python train.py --n_layer=16 --n_head=7 --d_mlp=768 --decay_fraction=0.777 --seq_len=1024
MLP neurons of a small language model. Each row is named by its layer, matrix (up: input weights) and neuron, and shows model dimensions 0-223. Each number is 128 + 32 x the weight over its row's rms, rounded and kept within 0 to 255. Numbers have three digits each.
After each neuron's rows, "fires after" lists the tokens most often just before its 100 highest values on Wikipedia text that the model never trained on.

L9.up326:142104104079146132128139166156229113119137151106124117117101056164070125131160122101163135110158112137144148125140181176148103124112091117166040173126177094139117176113129145146081134087106110095135085119125158194127114174144145181044119121155125104139146108134131111093136178114130063139152148127159147070089143151114136136159143096123123139132158125157131101133118115109216100122070095116077122107134154080082180139148163118132099084102161171120099098166182168104111183093151150071170092178141172064187137087077128171118143126086117212121129093113101171113160089171118087141090084151148125107143101181120097168087152097127078126142084163159129153081151142159110106112162
fires after: " G", " J", " K", " V", " j", " Ch"

L12.up435:119192122126155172086155095195127117067166176114107133135131137113088132121081130142166105144062144160108110068092138188115150184139120089099123173149098111182107114077154141151130116163127108132113134134087070144093107143101116156156184120125124118162112107099107151138152117105173077113135133132128119069114114143120156093116131128133072121102165183087150085150159111090137136118100164097073137195084170110087097171154172157104174174145133167114119106180160149147173125118042098110135131126103100104182103188095118190121131095142119179143098109139107162069065071110164130142154129120213153108173047148110212118164120124089131110092142126109166155134116123071161159126083
fires after: " s", " dis", "is", "our", "ra", " f"

L6.up653:150133140112146082138145110132115097094139141132152200103128099104109134175147116138102114100150086155085093155108114124109127178107119128100148158148090189156175146129137154157119201136158142071172103113169161048112203087105107130144117171055143064073044141151108122190136128145128119142162126168066127172172103130120108127129098122130125099181102185105113121115157165077150171167124085217094126116088146118167076104144058153081199171137094123106085165119154142174135121126092125161140106157169195139091103134080108078154127111190145142114152134131152156094139148139151139178081160128090099120086133095132136085143096119125099178142190086133150097145176120170117107110104
fires after: "o", "ro", "a", "ie", "al", "e"

L8.up394:112134088160094097147135086113139077138120162152092159126158158118125117159171162162136174194158098174141100152126126139045167120153139095115159071155153166150098167096132100057077145074186122141125152152095154136153125104135112073134107092159147061165071142117160111096125085080121095210161111157133137098102117166152124102168156077150156101155124083083104124109163148179111164139207130152109092081112142110125114119119135104114158126136090104174132112120083061147126101079117149150110131125101142131139114114116136157127125191166148170129122087122180147091164097139145111085157205121130150060105186083101134108096059091121117120148080158158057108138171110169132133186200
fires after: " Le", "l", " le", "e", " Col"

L6.up717:127163162157138106126071126141120132180137070148098094172095096092150082134139098143170100129127170133119130135159116106127110094109117084123126095157129098130120094135156156092156112065109106149089173096152172118204102102162134102095170153079087068145179118146116197085173115109090128151139056118131181125141093052117101153168083217168187102130080125122155127187184176145131141128148175130129109102085142144136172114144128138093169106102157161094114129116205081111111102102215099067188075138118100138132197102106116202096126133141117114109166124134114163135176111132127058100143119101059115106161163148093121140099162149130135151093121112158156147089159111141131123147088
fires after: " ", " con", " E", " V", " G"

L10.up557:153122145155142146153156175161139102102116121124152141133154130039134150039139144133158147111127083107105167165117154116171118147077098166098109121146101167160129140192101219091139122182131117137152070190179184178168170069154094117156132149151150081093082062082165126138165086067078091168136161126144146160152093114094126098105096064151163113172141141103099130153097097104134153189158117188124116102092141048172133102196155134117149058149104146126156123088101071113120116115113129107147144095137145167100104109148130102148105125128125083142114139149077118136089080119111115114110133140153086062064164072174172118157125181172117123134138133165146129099144086126155098109132
fires after: "i", "all", "e", "u", "a", "o"

L9.up75:143084073078140055061151072184134091139151185076143112113097161105104181132111093158098157099161143125129159140157188129123149141107110087111155121121093138140145125093180134092107147156109137174081098143104126140153121116119083188154095162156103124113136160125050157180151119125169094119098187169108113051107168152151122067142146150166148163180067100130118143147093165125127157101128139111104135126110107164105113119140164093067111186083104106121140092138143163121153141067078105126119103056155111146078129156118116145168135156207194125083152092089188121118161090173154119161200128142118149205139183139126120099152135109102106103119125142127118079136126097053097125135166
fires after: " f", " in", " the", " c", " e"

L8.up521:189106138143099165162161104050156112085199144099139096106116141138128148179110159165124119106112184091099191161105088162094155160104140108084106124131146131169140135087120065077118163111122141098174078119174162164140117169143100084105099082187141116115104128153126147127061123112164120087106158192131166161087172082154149072162191104150131106105196088093137128150112186114080173163105173171138116108121119165073120126081140158183165124111133104134164105152124166143133080170106122098108191123123082152135110178100076122120142127131109078091110096179134141085105137079162116099135144130179124139136148128096080133164092184161155183089120115063120187113150117066126132120134
fires after: "e", "ra", " t", " me", "l", "le"

L5.up377:129098093168140153137111122125086107171157084186123124073126141104109178172145181116101187123172129164096148157052101140112175144113145117083086117118042165123114147112074146180153196118132160140102127080166169109079187152083151086107089120098155137163133111112139131119127072136182156126163132152107088158129143125171128133160210118083085112104149137053073139056139087115136117135114148088085096089125156140212084091128127154152145141109094131143141154154086114180159064137085134157114146163156182167135120089083142108096143111153124111130186131130132134082093176114115160146100145134116162159120124113104105161179129174094133176081132088110142147129134153055168076165149
fires after: "1", " Le", "le", "o", "e", "re"

L9.up351:161091135145074106113138102131139136130108071186119116103099095157136120125164155113094094120112104197126055116094107095130112082087145150142105141136045155146178179055127133172104131092075158175091109112091109125155170129107146170150161168141101138079141131122138148127162135110098165161105140079148127134111107059154091170140097112127182085090114136081101178141126056152156128096176125179141165096135216156113145120194104159177105159184136098142108100170116175147138065130126105132118161101128141197132145170089124043101157091140118108111151133128131113109113144159094088093120169151105142128145215151055104129074118147138153167098148185109097117126112176094162139125164
fires after: "e", " O", " He", " Te", " per", " De"

L9.up415:168082115160101103167186146081145095175229143105134092163118124167164156166142089120123131137084097178129165131170108159151126108204128066110145104166130122130147069107133118153105048060112103135113201091111115133102129138148118131147167124145153126141182116091115090114087143095168121147124123138138131152118089123145112110151198097151129155111130100155117137149125088075146189128122143170129149110071108106128125061143098151128140165098125099137111094153126175058169076172158078132140180175158131164109148120155163146114157155104111085060144112132218120085109118131094107094113130101070101065150168123160110192120125156189108127161110130154054131082104158104144178120161
fires after: "c", "t", " cont", "+", "et", "-"

L8.up121:091108111137161136111118165150130128198110111067145145171154131083179195087115186163142143121130112131122121117185088115157103112129136101056166131131153133128113187086147113176075157117086169157102128134100163107161105106133147114078155068151103137083082141109142123145157083146187117216140141071111135152064139142097086221148111026125180131142151170089092127142123138109077115119171109103086104122145106109130138072075105127122146088136165174081144150111111094170105155124122133109119182149102117106141133127117075051141127152092136193125134183103113142124201124145117115136091129137114143082084152066179170152139119101119205152101111124110096159136141151144132135150179
fires after: " Le", " M", "e", "l", " de", " m"

L10.up548:095105139133108159124112091043097110112142156138152100145161106200160152125134109100191174134137138149132193149108072148144107154141116121137116105107107106138134155192099064180098126064086132134084118158100122140139106123079089089162123179150169141139143111104133083130223177136130126126126170176104113117134099120163115124150147091139092074162134162098142097161178138153140075163126132155087090148114156150039119216164090124149099122142130120109182133136121117149164117154054104139052069174125108146074195172103125149150122150096148135165115117108139124139125095115121131174084168071162152101111065140156179145100052135165118106128147102131138124139100157062166072104142
fires after: " f", " m", "he", "p", "ra", " c"

L8.up423:081081125176090108199123149115111125167216102138092145147106114099170038150077108102154156110167112175073108172118160193091123185073141107168143131145106072106069134142131202136087105148151122150109127119142154075120143151137165128082065143178163151126156041129133175095146124099108174143188106131096118130076114126184102135133173106104111106132093145121181128103168176124127116146133107104157107064123140121147129114096137131135070123081145149160121162076141151157115130183125114165137128165101123135131095107135166105137147123148086156122188096122176111119140092129101097090092138125131113141145154127067150079116099117200159165123125084055171143066109121089120065152105
fires after: " E", " m", "t", " l", "d", "l"

L5.up373:136100148185176097162137108137125129190085145154108163142061151128171046115147126136115125121139141175190122109140155137084140156133105057130137100118170071124062116164195110124185088110145144108096139069114080157154117154128100149112136179140128141196130129165127181125145089145125220142152145139108152144120078108126076156212105130124175209134111158114176130118127158132079108147118099158160121115135068149133113142074118090145146152134110173154163130165143173118098084132093079060103105129127178116095177123098089131161174111120128114100163063100097115124163128155132139108102087069074120109130143066161108136119117145162136131143117117129116136086151116136195057117049
fires after: " n", " E", " ", "t", " e"

L9.up597:144106102175090149102117135092126071099154115188104161153095136139138145160088125162105106052187124118172102153143110141093165102102130127122109138073080139111171165038141135096121106167141087094111202125121147092060110082171083104107154099069166151148121115139161116073141143120190144127183147183143120135126121147133130101164081141134102106115073148093163120159135102097101148160145111175087150123079169115143089170188145153147177134128122118077125119128151180163117117154130130106103138169071095146133111149116122106089077088195080130150156096156194128152070130128157151193126175142130150077152165086099100110159088200073122154152138095083105145060141173161150104139152
fires after: "y", "le", "ra", "er", " de", "re"

L9.up155:138076102151069139146141179110106148160150170068201120082119162124056132137188112168125073113108157153198131148131184168088168147216138078084167117120113137110055147129112150127137119132111140113153128168107092138100105131123165104139147147164065179105118105118091079062154132107136145146092135149109192191095096147135114193083133144129089092140117109125096147166120119163106152153121091099176125118079116084162139149140118157119129069112174120158150161120064156176145127194124122152050143179122167174091107058138165090111130140106147140069171111188140142154105145132115129139069144162143150159151153139079172124118098088155127125131120117158145080076130152132087123082121
fires after: "est", "ig", " con", "c", " cont", "ut"

L9.up423:085135126089088137116164147103144119081108119108138097072070157173136127147179094116144114119154123107140165132176092132121126098122138130153112128142082129100138066203147149153146180177147209147163095123112126146194083068069158097168134141122105098113187185132110110141180151120108125161092119093111156175144114131100098128128132169122142133143082136119113160126152085128128196137157157153064135187136074161080139047136171113071067141106158146139150102172132141112135146130056146137104183126146107134099131095110134106126100129104177116075170101112173105170138088184137105145102154134081152173087057121118158128151091184152069133059102086135148178151184178109147098164150
fires after: "ab", " w", " Eng", "v", " acc", "ou"

L10.up294:151118194119097137141128070132133099198118148073174144122125142120096112144082118120155130099131103128150134159128160143099078109171132107141044119118153127119058106152111161166158105110119134183137085125121084094165101118087085167201115142099095135175173076110130123143137178148126157137127154107115116133153117117141094080171067124099189130143081118140104115079159115138149161105120103174127148110116085157089174097120141171203087122127122160137075090159175136090143088153175097115119108115128141186066185123122162151085175161147170133143186092108169102104144173135143118043117095144111108145137104171101087154133187123153129140036115113104120168081137163046200151157127
fires after: "y", " Eng", "ab", "t", ".2"

L10.up494:148170054158154090179177177082087144162154137102156145137130153171096130129090137118128136108104160102073107126120124152138178177116147121107121151169150163206122202126108125179137083091066156079125123078128134134161112151127147139119165158147169159126117134092111163084141132086109091148117086145145123149127094131123105122190160111180139121085157106130103172109130079155145113091169132203100140145168093145138164114070097164136105122131150089096162137194069128142121092057156166140162134102168119159115124135115132142111153135122149085108105099104099031108136113090139111117152100083047137053189186091102136162080139129182170149133111089127051191175126129134115102110146
fires after: "e", " Te", " T", "ie", "t", "y"

L6.up730:182064138135106147080136112099089230210134150113133060154102116144110141098087131104140137126123136130078142178137099166114185173102153125087116138134112155108098076107091115107118112111145142179101139112147136152154102147138127118058149058146123110119075148130115090159149107075173115107166184140125119184149098094124140102106115105168143079107173127116090067134120067154131155110161105072061065105090127157145149141146127152070166143182129140083152127151087128135116104117097139156141117177091147129086145175165079147169056113127105198187094125178149185097116155093162128177146177089125136141173085107112111123177143133170135159115111106115140163128161146106152111167202
fires after: "re", " re", " ad", "le", "c"

L9.up718:117111200155145130111155138169113200098179147161148110135159151178077143103157116118116097073129185132149162123179149127190115141089125171140168171110079083057102121148141144137120144108126130121096125117153108125116125107204201105174114140167082081115072081195134048111117126148193148145129163163179150147185139156085166118123178211165103160101141094108162115140104149101099138182142105105153111147134118130096122105098198157133149161061119101116057103152084150104109109133126132112111159140106087154154114144079126112106116134097134178061190120157146137159073184128088077084100118125105132151113079104120141158148139077119121101083141093076125096113110172103127151136132
fires after: " sc", " con", " r", " ra", "in", " ex"

L11.up14:151115213081172092139102076116135156128161192095116124112144087114102152090171192132160134117112154165091104059122140111145086101188103145099113132165156189147188143174118156095140176145129108118133136161132193097138098118097092154171114082119073067145155204123147097109152095109112102169117129164099157152157103145132093149109148109167131116171109070102100148150155145092148190072160158167135066136052137111152138142137148156142123055088115151169110120106063134112126100137123109105094136110122142153054157165158133135025123132164095140130108136099088133108163140114114120095131116134145120147168139096164128180189117163140098096102136089131179129072087136142094110132212
fires after: " be", "e", "he", "o", "ly", "g"

L5.up716:108148031072153173126134114149149093095104074149150149135083074146141158136152089196094156141154083153147156178153166127117117087133083149161107108116127147084103099136144162192133175076144128137112170142082139165153131106206101164086145129146126102143127169109130137115159082083121092130149079163073151204134151191111167170117167132104149127130140151087111079087175104088150164132126126158120073131108091135079154113144138119168155144131156111108092128149157143076112121075148128087164103174137079182158145165093091140144073078136115066019123048117124138152141110142099144145084145152142090130130133120120153131160133143137097116172167158141101089066143145174109167108179
fires after: " bu", " V", " Ch", " W", " B", " re"

L8.up388:158147118111197105172089116107091096128154104101092135201101127108161129144114127132169151118110229089139151185168102052078133134125091144147146152147162080122181077133087156134131139150186135106108165103124136117106090153113110148148129175186129143137103075120098145154138077088130131110103113149083080087098167143115137140148077151162127180159090122156130155118132157099130120113107142138160173160142100157090116105148148144170102104125203101138141094121162147108164151149108099085178094160101079136126089142131109167138141100146133190133183091011102119101183110126109125151099177150054189159132173115133072142113196121181117113130105114137146115206092141119058139114104
fires after: " the", "S", "-", " was", " c", " s"